config = dict(
    num_hidden_layers=10,
    hidden_size=256,
    num_attention_heads=8,
    num_key_value_heads=8,
    head_dim=32,
    intermediate_size=704,
    vocab_size=8192,
    hidden_act='swiglu',
    norm='rmsnorm',
    norm_place='out',
    norm_eps=1e-05,
    positions='rope',
    rope_theta=10000.0,
    rope_fraction=1.0,
    qk_norm=True,
    attn_scale=0.177,
    bias='none',
    tie_word_embeddings=False,
    parallel_block=False,
    init='normal',
    init_std_qkv=0.0265,
    init_std_o=0.00592,
    init_std_up=0.0265,
    init_std_down=0.00357,
    optimizer='muon_variant',
    learning_rate=0.00992,
    lr_mult_down=1.5,
    beta1=0.93,
    lr_head=0.00575,
    max_grad_norm=1.0,
    warmup_steps=0,
    schedule='cos',
    final_lr_fraction=0.0,
    batch_tokens=32768,
    max_seq_len=512,
    doc_mask=True,
    train_tokens=220900000,
    max_steps=6742,
    dataset='wikipedia_en',
)
MLP neurons of a small language model. Each row is named by its layer, matrix (gate and up: input weights) and neuron, and shows model dimensions 0-63. Each number is 50 + 15 x the weight over its row's rms, rounded and kept within 0 to 99. A neuron's up and down rows have the sign that makes its largest values positive.
A block is one neuron, or neurons of one layer that tend to fire together. After each block is what it responds to, as a language model described it from the Wikipedia text at the highest values.

L4.gate2:62 65 56 64 65 64 41 75 48 72 67 49 41 50 41 43 64 62 54 47 54 43 36 69 75 58 59 70 77 67 63 66 31 50 46 62 66 71 26 58 47 57 39 55 48 48 26 52 47 55 75 39 51 46 35 66 58 33 45 12 57 28 20 72
L4.up2:62 28 47 60 39 47 54 49 47 30 51 72 56 31 60 56 41 36 71 49 31 60 38 34 50 36 69 46 44 53 45 38 44 45 70 37 41 40 57 60 19 70 32 56 36 60 68 54 37 44 46 56 60 80 59 55 18 72 68 64 29 77 34 60
L4.gate10:54 58 50 68 63 63 67 42 79 58 60 62 69 24 51 51 64 62 58 18 61 23 31 62 59 63 60 36 77 09 62 52 70 27 46 72 44 49 35 61 72 37 46 46 49 57 37 67 38 58 39 16 47 52 34 71 44 25 46 56 36 67 36 40
L4.up10:55 61 43 48 50 72 33 58 43 36 43 56 46 50 54 42 40 63 55 39 54 09 73 49 26 31 65 52 59 31 49 23 74 18 46 42 31 58 48 75 38 54 39 58 33 59 39 46 52 71 67 51 48 39 67 74 77 56 65 52 60 39 34 45
L4.gate77:35 31 71 67 44 38 73 50 66 68 57 47 51 46 81 41 60 54 65 32 44 53 41 89 55 29 38 35 42 61 62 70 27 39 58 33 48 39 61 67 84 44 53 55 38 39 42 34 50 59 46 76 48 56 87 60 62 62 83 40 46 85 26 55
L4.up77:53 58 49 65 64 43 44 74 40 46 33 55 40 64 61 33 46 41 36 42 56 57 43 57 74 25 62 63 64 64 72 67 57 20 55 64 26 41 73 32 58 45 61 42 31 52 51 25 52 45 32 48 36 60 21 53 30 63 62 82 70 49 65 46
L4.gate203:46 52 44 48 59 27 62 61 61 75 55 27 63 57 60 60 75 48 36 43 56 63 47 31 28 49 35 22 68 52 50 39 24 27 66 60 56 57 32 63 34 47 36 48 18 50 47 52 45 72 44 43 48 53 52 47 38 47 55 50 41 28 24 66
L4.up203:60 51 35 71 72 23 48 44 45 51 56 55 49 48 59 52 73 74 62 55 49 21 43 49 50 42 56 51 57 45 33 63 51 65 53 48 27 81 35 53 57 43 50 38 21 35 57 69 31 68 60 52 35 08 54 83 37 74 42 64 79 31 48 50
L4.gate231:54 62 43 44 81 37 68 65 67 58 43 79 42 56 39 62 37 29 72 51 11 56 63 28 36 71 64 31 71 32 46 49 60 68 55 42 26 35 39 63 66 52 41 43 43 48 28 42 37 58 43 47 73 51 39 57 46 65 72 53 63 35 45 53
L4.up231:74 70 63 50 71 57 42 37 60 57 37 63 32 35 29 68 36 19 42 63 31 48 40 41 36 32 38 37 47 54 65 48 38 36 43 37 58 15 57 51 77 52 37 76 50 77 71 31 14 68 46 41 66 35 42 68 49 48 33 30 48 45 51 45
L4.gate592:45 81 47 43 57 23 74 37 38 56 60 42 62 55 43 39 74 24 70 35 53 38 39 35 58 54 31 45 28 39 74 31 56 41 49 55 41 60 40 46 48 32 29 64 45 47 53 77 63 26 25 48 51 15 59 77 31 44 53 63 55 46 27 48
L4.up592:76 44 44 62 72 59 49 62 54 49 49 57 52 72 55 52 56 45 30 50 50 48 40 42 42 93 44 42 59 77 47 80 37 34 46 41 51 45 55 69 37 70 61 58 63 57 50 56 68 64 47 46 40 75 36 70 67 21 79 37 31 46 39 49
L4.gate616:50 55 61 41 65 14 57 52 42 43 27 42 32 36 63 48 62 35 53 62 71 61 41 59 59 61 56 48 54 72 26 47 53 58 62 54 44 50 29 63 40 66 56 51 36 60 56 79 67 65 62 65 44 71 36 47 63 54 51 29 50 35 37 77
L4.up616:47 46 39 50 55 46 64 79 26 75 39 56 61 31 53 35 36 61 40 33 51 44 40 24 83 68 67 42 52 43 78 54 56 66 59 49 68 12 44 58 62 60 42 64 53 61 38 48 40 33 43 57 50 53 31 50 35 72 83 49 62 66 43 27
L4.gate680:82 48 51 53 34 33 58 50 19 46 52 32 64 69 27 34 53 38 57 54 69 40 41 35 48 47 63 69 53 45 61 64 74 86 51 44 60 50 61 55 61 18 37 50 57 43 51 49 33 64 57 34 52 50 28 74 30 49 60 49 34 48 65 45
L4.up680:59 34 46 70 40 40 43 45 36 64 76 47 28 44 74 60 39 76 65 40 56 39 40 44 77 54 30 28 75 53 43 51 38 28 35 55 42 40 41 23 63 61 67 40 81 37 40 31 52 58 49 50 67 32 67 31 52 50 39 65 57 55 49 55
Responds to: First digit-chunk of a year (18, 19, 17, 125) after "in", a month, or "(", as in "in 1253", "20 June 1828".

L4.gate135:51 58 42 37 56 61 53 43 41 53 50 39 74 58 56 34 34 38 28 62 37 42 78 53 56 54 55 47 35 88 41 64 33 58 44 69 60 50 53 27 72 39 59 69 40 18 40 28 50 46 27 41 45 40 40 51 39 43 79 50 68 51 47 59
L4.up135:45 22 57 57 42 68 60 22 40 39 49 49 45 65 19 52 51 46 44 93 56 45 53 57 41 67 29 53 47 52 43 37 40 49 52 60 69 51 78 51 60 30 64 69 66 45 43 30 51 36 55 64 49 44 27 29 67 67 67 64 69 29 25 68
L4.gate136:28 57 69 50 33 71 63 41 56 71 49 30 60 58 65 26 49 44 49 91 48 63 24 37 42 53 69 62 65 45 66 63 59 66 61 38 21 39 45 38 54 42 19 40 62 64 47 61 65 65 65 51 70 73 55 36 45 62 45 33 47 46 72 35
L4.up136:23 61 41 57 25 57 71 58 62 36 42 24 61 36 17 39 55 27 57 60 35 69 54 50 34 69 79 49 60 46 48 48 47 55 46 57 56 59 55 38 42 50 45 73 53 19 59 49 41 72 59 62 40 40 64 36 46 71 56 29 45 25 63 52
L4.gate190:63 76 48 47 49 68 59 55 41 57 39 53 37 50 63 70 61 63 68 38 33 46 42 49 79 69 42 28 32 46 49 86 73 54 64 49 60 48 52 41 53 67 43 54 68 50 73 80 37 65 51 77 72 32 73 46 33 32 43 61 75 62 69 57
L4.up190:49 71 49 57 45 63 55 29 49 62 66 40 64 42 54 41 56 36 66 43 38 76 68 46 70 71 38 56 49 45 54 75 55 21 75 62 37 43 52 31 41 36 24 55 60 60 62 26 58 53 47 58 60 51 42 62 44 64 52 56 54 50 27 49
L4.gate226:49 50 55 63 55 28 43 58 77 48 42 60 55 28 63 43 32 38 59 34 43 36 50 43 36 42 59 39 51 58 52 75 19 51 70 34 58 54 27 37 40 59 19 57 70 48 61 71 39 50 36 47 43 40 61 81 36 64 47 62 81 43 43 53
L4.up226:63 41 31 13 35 60 40 44 61 36 40 56 46 42 35 05 17 42 32 56 44 26 50 38 54 45 67 53 47 44 53 62 31 37 61 51 58 39 73 45 17 74 58 50 41 47 46 71 41 65 68 95 68 51 34 59 55 57 69 60 34 47 36 50
L4.gate316:17 67 64 33 29 31 64 30 58 68 53 47 42 29 33 30 61 41 52 54 45 54 45 45 42 39 56 58 33 33 70 58 61 78 00 29 27 31 27 50 63 66 50 52 29 27 61 64 50 54 55 42 51 62 46 40 70 48 42 60 38 42 35 71
L4.up316:29 54 57 65 33 56 49 64 61 63 28 56 48 26 58 31 36 25 53 50 29 53 46 43 25 43 73 62 35 39 84 46 24 75 31 48 41 61 39 54 34 64 34 27 61 43 54 54 63 65 59 46 66 39 26 37 77 40 78 33 62 42 31 64
L4.gate379:57 58 44 45 53 70 42 48 45 43 63 62 54 67 50 53 62 34 46 72 28 34 56 21 53 54 30 29 58 48 47 61 30 60 32 35 51 56 42 32 40 59 61 73 09 59 65 25 55 50 54 36 67 61 30 43 37 52 61 64 33 50 58 41
L4.up379:65 65 30 37 50 40 59 27 63 57 36 49 31 63 55 70 36 47 49 24 58 69 32 46 41 59 53 41 68 50 57 56 51 29 49 49 50 52 33 45 72 26 34 50 32 62 49 35 66 55 39 94 46 75 46 59 17 44 34 67 48 37 64 46
L4.gate381:42 48 47 30 23 43 78 22 30 73 28 33 63 53 70 33 59 34 60 54 31 60 29 66 34 46 52 54 48 47 71 63 45 64 66 64 66 27 28 36 68 51 32 58 44 55 73 30 66 50 63 41 63 59 36 58 49 48 60 30 64 53 52 46
L4.up381:54 43 65 61 39 44 37 41 35 58 27 39 38 70 53 53 68 59 62 43 46 26 36 34 68 60 42 39 54 69 56 78 70 45 40 54 68 42 49 53 51 66 63 51 62 43 88 35 58 81 52 72 35 16 19 43 76 41 72 30 67 60 52 57
L4.gate548:52 43 57 31 29 40 53 35 47 38 29 17 63 17 51 48 45 74 33 43 52 61 19 54 35 61 40 48 64 61 72 27 19 41 47 60 40 34 22 56 47 56 32 52 45 56 54 24 53 46 36 62 62 50 80 36 44 67 57 78 54 38 56 61
L4.up548:51 69 63 46 43 52 59 63 59 45 27 41 41 45 32 50 44 62 51 75 55 78 41 46 62 27 54 51 62 60 54 46 51 45 55 67 28 48 44 68 17 79 42 33 49 64 61 24 77 51 35 79 65 37 49 61 47 51 74 58 57 79 71 66
Responds to: Nationality and country adjectives, especially modifying a person, group or institution in name lists and bios, such as Japanese, Russian, Polish.

L4.gate5:80 43 65 38 35 62 22 74 76 38 54 43 60 32 74 79 30 61 63 46 42 73 42 54 49 49 30 25 47 41 94 57 68 63 43 62 33 67 51 33 48 46 88 48 32 50 38 48 54 52 72 41 60 55 48 52 48 43 62 46 45 32 52 38
L4.up5:50 73 60 36 32 37 56 43 73 38 45 46 51 58 52 50 31 41 37 65 40 72 80 58 44 74 37 43 59 49 58 53 41 38 75 26 25 40 39 28 10 34 53 38 19 44 74 46 46 48 61 22 42 32 43 41 13 57 35 54 57 44 43 51
L4.gate96:71 37 39 58 41 48 48 51 68 52 46 44 26 54 44 58 42 56 67 49 48 46 35 41 62 47 38 38 45 38 48 83 26 69 49 52 33 29 52 51 65 50 34 50 40 35 77 57 23 40 51 69 41 40 25 77 62 30 22 40 44 69 69 23
L4.up96:78 58 69 48 54 73 60 53 35 57 57 43 68 39 58 39 30 38 66 46 51 57 51 60 78 41 63 47 37 49 59 64 47 35 14 32 43 59 72 27 59 65 71 60 36 31 33 35 11 68 48 77 48 47 56 68 58 41 16 61 48 42 39 67
L4.gate111:43 44 51 34 50 58 76 23 55 63 52 59 28 58 48 29 53 42 52 42 62 62 56 49 33 49 25 40 63 47 70 72 35 34 42 55 17 54 57 30 51 35 44 43 12 43 63 30 64 15 49 64 41 56 57 87 30 46 73 49 54 64 33 43
L4.up111:58 77 65 48 54 35 64 57 41 36 41 55 42 41 69 62 68 56 70 55 57 60 39 53 53 55 61 18 55 52 47 36 47 29 45 59 53 48 36 73 56 20 42 60 69 53 83 75 62 76 59 70 55 60 25 37 38 62 14 10 60 59 53 59
L4.gate249:63 45 39 42 37 48 43 24 44 12 49 71 60 79 31 44 39 35 29 43 42 54 40 40 42 45 70 75 58 72 46 32 53 62 72 48 61 22 33 30 78 59 72 54 28 38 37 38 42 33 38 49 53 83 57 49 62 51 47 32 51 56 38 54
L4.up249:66 54 35 67 69 52 49 37 38 27 70 45 51 42 66 28 40 41 48 33 71 43 49 32 62 25 69 73 29 57 74 37 48 71 53 40 55 37 58 60 63 54 79 46 57 58 35 71 45 54 66 40 40 55 58 67 45 23 38 72 30 52 32 80
L4.gate267:42 27 41 45 25 77 44 43 37 42 26 54 61 77 36 65 65 52 60 64 40 36 52 46 64 31 48 44 37 41 47 57 61 54 30 47 43 56 81 44 33 54 43 37 47 62 57 72 57 47 46 27 39 52 63 64 82 40 47 23 66 45 80 46
L4.up267:63 50 17 22 53 29 22 48 43 30 60 46 39 38 58 75 50 61 37 46 52 91 63 39 38 23 40 38 63 31 64 44 50 31 55 38 54 55 62 28 48 40 61 50 42 61 59 57 52 59 77 65 77 24 39 26 24 40 47 27 59 60 39 63
L4.gate279:56 37 38 45 35 60 48 56 17 69 61 15 71 63 59 49 61 61 54 48 50 39 41 33 42 44 39 57 59 59 33 43 49 42 60 80 36 67 49 17 35 67 38 36 16 31 58 31 62 79 58 52 61 58 70 47 76 55 43 52 75 43 28 59
L4.up279:74 24 60 44 41 62 58 36 51 28 59 62 35 70 77 55 33 76 22 49 42 51 47 44 60 61 59 46 70 60 55 52 41 35 40 44 40 44 59 49 75 28 70 59 54 52 52 40 58 18 63 49 29 27 33 42 78 45 52 40 65 40 67 32
L4.gate390:42 37 42 59 58 61 45 38 52 33 36 53 59 56 55 39 53 41 31 31 71 41 22 56 29 49 41 37 54 50 62 51 66 42 30 26 56 32 33 38 57 48 50 30 23 27 40 53 46 43 66 60 76 66 53 53 47 56 70 64 75 53 76 56
L4.up390:57 45 70 53 36 54 40 49 63 51 50 56 42 36 49 59 50 25 78 47 82 90 51 49 64 49 33 59 35 56 80 22 36 41 59 34 30 42 64 58 69 30 64 40 51 34 60 59 59 64 55 51 64 38 57 60 30 50 39 61 26 35 63 52
L4.gate511:35 46 61 81 31 59 68 38 59 57 60 48 42 65 43 24 70 47 60 08 80 64 18 69 54 32 44 47 59 34 80 74 49 42 57 38 41 38 57 54 40 66 47 64 54 42 57 65 41 55 50 60 65 54 78 49 61 48 58 28 68 62 38 79
L4.up511:64 56 51 35 80 40 45 29 45 55 50 49 51 54 83 50 55 49 53 65 52 56 58 33 53 24 65 40 59 46 47 23 55 59 62 61 34 51 51 48 56 24 47 38 16 47 36 67 52 52 57 33 32 58 40 63 31 44 39 56 50 39 45 68
Responds to: Main verb of a clause right after its subject, an auxiliary or "to" in narrative prose, e.g. would play, agreed to buy, later worked.

L6.gate308:48 36 56 51 58 44 54 55 71 70 72 42 34 51 59 63 76 61 73 44 63 70 46 59 34 44 60 50 54 24 58 37 38 44 20 65 27 45 64 54 39 63 71 29 58 58 55 55 85 54 47 39 57 64 46 51 54 35 35 44 55 56 55 58
L6.up308:51 48 64 42 57 29 18 38 63 59 39 54 41 49 53 61 27 44 28 43 43 76 48 56 42 44 40 56 54 57 41 46 08 16 23 44 44 24 52 47 56 88 33 59 62 23 61 46 36 48 43 59 24 53 57 40 47 55 60 49 36 56 46 52
L6.gate584:34 45 47 43 65 46 27 66 22 45 55 40 23 68 59 52 57 63 48 66 55 56 39 63 38 59 37 45 37 39 67 71 44 56 45 56 44 35 40 33 68 33 35 32 49 19 44 39 46 36 63 57 97 71 90 38 70 51 77 45 51 50 50 63
L6.up584:48 87 68 60 35 91 31 58 61 59 50 18 56 69 46 82 41 36 74 63 66 54 76 81 38 50 58 64 24 54 67 63 50 66 32 45 66 35 41 53 75 53 37 50 47 43 45 61 43 23 25 12 34 48 48 33 54 40 58 76 63 38 52 70
Responds to: Main verbs of action or communication right after their subject, often taking an object, such as announced, ordered, reported, criticized; includes verb endings like -ed, -ated.

L3.gate294:74 77 50 47 43 66 52 50 40 73 52 46 62 53 37 41 51 39 30 61 46 47 37 67 59 82 61 09 74 79 30 46 58 63 43 24 59 17 41 38 60 61 32 68 53 51 58 57 38 53 27 73 52 48 51 59 27 57 58 52 52 50 61 37
L3.up294:15 66 70 34 11 59 57 58 44 25 38 42 53 54 46 68 31 29 52 52 29 60 48 63 69 61 44 58 60 59 28 43 65 33 42 52 33 54 50 39 57 53 45 52 58 22 38 88 46 44 54 58 51 61 57 45 58 48 37 82 87 09 37 63
L3.gate304:72 51 59 48 44 59 61 39 33 66 26 23 60 60 44 70 43 21 39 63 49 56 52 28 44 57 21 44 51 37 52 77 26 42 53 28 42 54 47 54 61 59 52 47 40 69 48 42 59 72 42 47 58 50 40 74 61 30 52 89 46 65 15 35
L3.up304:25 40 51 58 50 49 61 39 30 79 61 49 49 51 68 32 47 36 52 32 47 46 43 52 73 52 29 39 35 58 48 51 45 54 64 50 52 28 50 45 59 54 41 38 43 46 54 33 23 52 39 79 42 78 42 47 60 51 87 52 57 26 45 57
L3.gate507:36 65 38 49 39 55 32 37 58 31 57 46 70 69 22 45 55 36 55 54 37 54 50 58 51 56 34 71 67 77 20 86 48 31 36 49 70 56 33 49 58 48 40 50 34 58 46 45 63 49 29 82 49 54 51 42 33 81 48 81 65 61 38 78
L3.up507:63 45 69 69 55 71 18 33 60 48 25 50 28 68 00 79 42 44 40 77 21 71 55 56 46 41 44 56 28 41 36 61 67 29 37 42 88 48 49 44 62 46 59 54 48 37 42 42 66 67 33 61 47 35 40 53 40 12 68 63 57 69 64 47
L3.gate633:60 91 32 55 62 74 71 40 71 27 42 31 51 54 48 41 63 69 50 63 52 72 39 43 81 52 28 10 32 31 58 48 73 30 49 40 52 66 13 39 69 72 38 47 45 65 47 53 36 58 23 77 55 60 58 41 35 42 53 61 53 56 48 49
L3.up633:37 86 74 54 40 79 50 39 40 60 31 24 30 61 40 47 42 52 43 61 34 60 45 19 37 66 40 68 68 57 59 70 40 73 49 21 34 33 50 54 50 57 80 51 47 41 58 80 51 30 48 75 61 41 39 36 51 66 60 55 36 45 47 48
Responds to: Nationality or country adjectives and demonyms, often after "the", "a" or commas, such as French, Spanish, British, and occasionally country names like Poland or Kingdom.

L3.gate89:69 41 25 55 45 47 52 61 71 21 55 36 53 47 65 40 31 42 67 42 70 80 24 70 70 46 47 67 57 70 79 72 32 44 51 41 41 22 50 05 26 68 64 67 26 14 64 68 46 26 36 39 66 51 36 54 25 57 49 38 41 33 60 61
L3.up89:57 50 44 48 37 44 23 30 67 23 47 30 72 28 73 44 56 46 43 37 43 43 61 26 22 47 38 35 55 50 89 65 61 65 45 63 54 32 59 20 40 57 58 66 50 34 48 53 83 50 50 75 44 71 60 54 65 55 69 51 52 60 34 38
L3.gate156:47 34 35 44 47 43 46 45 67 40 47 47 71 74 19 46 40 52 70 34 46 66 44 49 54 45 50 40 29 59 65 70 54 67 46 43 33 56 39 27 71 48 45 33 33 32 93 57 56 59 60 70 43 48 66 61 49 37 48 40 36 40 66 68
L3.up156:75 60 47 47 28 32 52 83 47 46 61 50 67 35 29 54 62 27 75 42 64 67 57 45 53 64 71 35 42 80 90 32 56 45 50 05 77 32 37 46 53 37 42 28 40 33 80 85 36 49 38 59 55 57 54 60 17 45 55 42 46 43 75 63
L3.gate262:68 51 83 37 53 30 49 28 68 33 62 49 88 52 45 69 61 46 70 27 46 68 54 39 15 47 54 48 61 55 57 63 53 48 48 56 23 42 30 32 51 43 46 63 42 36 55 67 53 22 43 59 47 65 67 62 30 78 34 41 54 45 31 58
L3.up262:53 26 76 54 52 37 48 52 99 21 53 67 47 58 45 64 36 50 53 21 31 83 50 55 26 51 60 61 21 50 82 63 45 32 57 57 67 52 51 27 47 60 54 44 43 28 43 53 49 40 71 31 47 43 24 58 31 53 69 48 30 38 23 64
L3.gate482:49 62 55 61 33 56 43 48 39 41 37 61 40 00 48 56 51 46 75 22 57 51 45 37 61 47 73 61 41 39 50 63 46 63 47 58 25 38 97 27 51 64 49 24 13 32 65 66 88 43 40 61 66 71 58 68 49 65 59 41 47 38 27 64
L3.up482:53 45 51 41 26 66 56 56 66 17 39 37 40 53 39 59 32 33 45 62 81 51 29 17 63 50 56 58 58 30 40 68 51 75 75 22 80 48 51 68 62 45 74 57 45 62 63 59 47 52 43 64 73 42 32 23 59 48 30 48 81 52 51 60
Responds to: Main verb directly after its sentence subject (pronoun, name, noun), mostly in biographies, e.g. he received, she gained, Perry won, began.

L6.gate292:69 68 37 64 64 47 68 66 65 84 44 31 69 26 77 53 59 38 09 30 26 68 12 45 50 23 45 23 75 45 48 66 61 35 33 45 58 28 38 64 44 65 44 27 22 44 18 27 55 60 24 46 27 51 65 50 37 52 60 36 54 45 18 61
L6.up292:57 44 60 49 93 61 69 65 67 83 64 43 69 48 39 73 56 45 40 47 39 56 33 43 54 43 43 33 58 71 37 60 52 42 29 55 38 30 42 82 39 69 49 69 28 32 52 21 22 46 48 43 47 40 51 54 47 52 53 30 75 75 16 55
L6.gate324:72 45 42 43 49 40 87 48 59 70 42 39 36 63 62 52 48 10 48 36 48 40 42 38 64 75 69 63 56 42 74 76 58 43 43 36 46 39 18 65 51 70 51 50 19 46 47 65 61 38 27 35 82 47 52 58 36 36 67 30 46 53 41 55
L6.up324:58 52 16 52 62 55 55 59 67 51 44 41 71 45 15 56 76 71 63 65 37 37 38 41 69 62 55 62 62 28 20 46 61 49 34 20 33 58 26 42 77 52 44 54 69 49 54 54 57 40 52 38 51 46 60 76 25 40 55 53 60 52 58 40
Responds to: First number token of a year or date, often after In or On, as in In 1748, On 28 October, from 1721; weaker on other numbers like scores, times, ordinals.